Weights of a small GPT-style language model, trained from scratch on English Wikipedia.
Architecture: no biases in attention or MLP, untied embeddings.
MLP neurons of a small language model. Each row is named by its layer, matrix (gate and up: input weights) and neuron, and shows model dimensions 0-159. Each number is 128 + 32 x the weight over its row's rms, rounded and kept within 0 to 255. Numbers have three digits each. A neuron's up and down rows have the sign that makes its largest values positive.
After each neuron's rows, "fires after" lists the tokens most often just before its 100 highest values on Wikipedia text that the model never trained on.

L5.gate291:108065159153110125114139111145178176136098092187078135131142125179137084099087135168083105152103174112161105088152143103154140167132110100155192128169136114091134108153064112163176140133126151120078145102122144058138162188114156135110108154137137117171133094152133151112138181068192094123111111142127167132158099113075083091122129158116114176187122126133130126186106058172124117128105145098070110112095101169143149105154161143067134107116096112179189118176120179128087203191163125
L5.up291:119114098042104165147048116117127146128135133056129122145089178119146232087156098083154141110142147172148097121109157081116140131082160111145090113121136121119165135094141156124109116110155151155135136134107151172027105100120135168153098094083085090125120127116105114119084122070168179105106091136134123125104174115091108186141157148113116097090129167101165175174068109183142115095100057121111109091136147122107126159135099081133154128079126165199112107146137069111072138174150103
fires after: " cl", " Cl", "l", "cl", "ro", " cr"

L5.gate591:068107164149168142154143123133172138102145119155136125122125148151136106114121151172043064118175110072148155146155090124136182104101116108097136118126064053161114120146130143137082155121132164152203114147088122120148112086147192109109168082102106142163127112129141142112128151146089168142110120102147131140109190124159117106101107111152138070106123148177109112127083125097168132160121140115103042137063158107138084146179131116164124083084041176152188067122057138127182138173163168
L5.up591:141129194147140146068184119166110181150095131142114118167150129143164097154105120185109080182165177078124083128148151124231065173131125126150173145085125111090151120104087106139167157180147183136134121115126109109123158110142150106111140156121097112124098124092073173101126134107062088139033145106138173137108134168101120115074132123146117103134144146146171166138098065071114133084094115068095057159111157131154168138085159140152146128103086084170122139128143080159146152155099151
fires after: " hel", " The", " ag", " ch", " And", "h"

L5.gate258:146062148110140128147131131070113029139077076113136139128147167133106110096102104110080064088130102059132086088120119119141137128105146046103099117120114132104126121157140165124152086128121135182061153123213159124108130121114166117153150134159159084109126143144155139121211154127159104154169114177182150145162124181068132128131207128099158136127043150140145130080129079150147131106139098078130175091137080126095132138107135138109155153109136095082173168157134100111115147142196157
L5.up258:184170155116138120140121168102115141103135167136143160153084152122187128117174212118145148113150119135127098149150194161134117097101041132151128099089202114105135127139168071151150194098117087096099146180131149101212118153107125130137112163105134192191138073118159168182120144150179123107136136134109120097098083146187096087149166119123099139095202154159168126133087062138134088120135109167133147133126194065158098067171127111157145113137129079172114136133101116147128105125121126
fires after: " comp", " Pr", "inc", " Soc", " Con", "is"

L5.gate396:152092154088165113055116115123105161187095159105132162131134081116133097126116067106133128154166097000056072146123137149145134099106177133135125147102143119137104119092163165163155116115123128098121129125180140171192124067130188129101166163091074089127077116122117120112139113143144107178120167130096108135049127126168154134122114132128100078101132161137146131133104112093099110163150095156115143105061135144078097143135112126120100140104128152104213112175104183085134125176192150
L5.up396:168100169103066127076162137111117163112110092121083141104116116153143157125140139123053178186109061166112116102151118078114150142129122123171157170090089123180164033072102122118183109129084063134147128139097119097082145156095159094094137136118073101131155135120181172133157097104070076139123145143073132079078155134144064192177111138145134130162142164077116138151178164111150130093119143105101102110093144078122132118120159108105173164109117151079162113186096158126144161103159126
fires after: " the", " Sup", " O", "id", " in"

L5.gate400:162148109112174147109107147153168195074185150202132136151122062126092112081089082093100099114151095097131131123107162129111162122150077123127126163181092131174180116150128121165126096170194113130181099180139140110167157137165177148127172077050163140137129126116167069153110125152099128071134193108111130131115181162116125122170116106118190078101120066138175135101130136188159151117145108123134140133171084096168130101108142114181069174100164109108140108148176135161124120084156116
L5.up400:161122117138118089137118132101112132093093102077143074088157140145169130145095150115172149086149172115132108180129061142070169171194106170143159094095127133090187090133128138116128123131096153059064171202112116115107138148074118181104196142133152110151185146107156124096162053122121095063165166159086113183122160084149099122106151138083089153082086137090092114157118092134140124139093105100099127183125161145119146135152138129144164127137091108098184155162109178098097187161108114
fires after: " ra", "|---|---|---|---", " w", "ue", "á", " mar"

L5.gate439:167135176118119146150143187137139142140124175199195101146152166125166130113157120129117157154150101109082162095150122101097117126135116113055134124134097152109129113171153115131110138164154129139141108139173097075132113143136109117121193120090133094135107084165136184165118109089081065053085130117093141141118151140134184126073160107128134146091149059133113168071111078097087143107160071125130125084110123074090087127109125103060095073108184085068174088100148076076149081170121103
L5.up439:140154124117169129135131114113165096124131127100164103140134090122150137121106138194157145142081138131099098121100108082080096138159091139138177117120197156149101135119146127090148081121064122087087120131085178127075137138109091181087097136144151156096142146107136151146157131099095113153101150086100121080137143140158034103069166127156184098090165148172156132092146158129180080213065144112145109167110099123167147157126120216124139173185136109168073127176102125047129141154158171
fires after: " ", "ou", "a", " a", " cre", " not"

L5.gate270:134099147181120056051128091185106148108075158186140177176158099155112106102101118122136127094167104184143109156133133161161092112131151170101104095098148124104173133100138157150082093132119202130149082130124172136139147130135131128139152131158168152130132130162152175124207093175062185088155134112118093166136136143102157105084124097074096137114159128156078119167101106144165096131107093087094160130096124129162120061139198094103072122089076154089162066097091126137172087135122113
L5.up270:129123159084109136066132155123106077145148144099131135128110175149139160123115069096125205102127154150078104115129107168115101163135180160133094161140147134102132151111082108171077097121154118168122086113145123164155116126144134099177179075098170133115125137056085098159150193115098107178148124035101116105148139043099166110115102087148173126102113091097107071114097096132071128148117167121125127160155197122128099145097066131145137123055098123173132174132192068100144138152102157
fires after: " ag", "in", " V", "ounc", " reg", "iv"

L5.gate238:146060107108127128105129196144118150113209144123169126141161092070133145096183212112065168137096144122097078096162116151074171093149083095122178111133064139145120133121069140121133090111121141089149201122117133136071109126109124144113101121044131112041151152114104115070178131126099129201119151162074126136146135125119131167125098136121166131134125121171166120088153119151090099162157077121167098135150158131154119107147129137104177152165188113176118142154114143132100100071150173
L5.up238:192086157151071136089131131087172147099130085138125109152086203174101071098086165135108141154070101133148151124123102062133102102163094094144126157151104060145148106130117042125158119128148093140157135163187068151076114066144117114145116142123106138087153109131186141127082106156150122103108151131143177143114140170150115091089134114147132122176134149147089160053179085135093118155133104123164141131199113127122080171121155101140135143109108146142151148132132108026111194118174169
fires after: "a", "ra", " E", "ou", "z"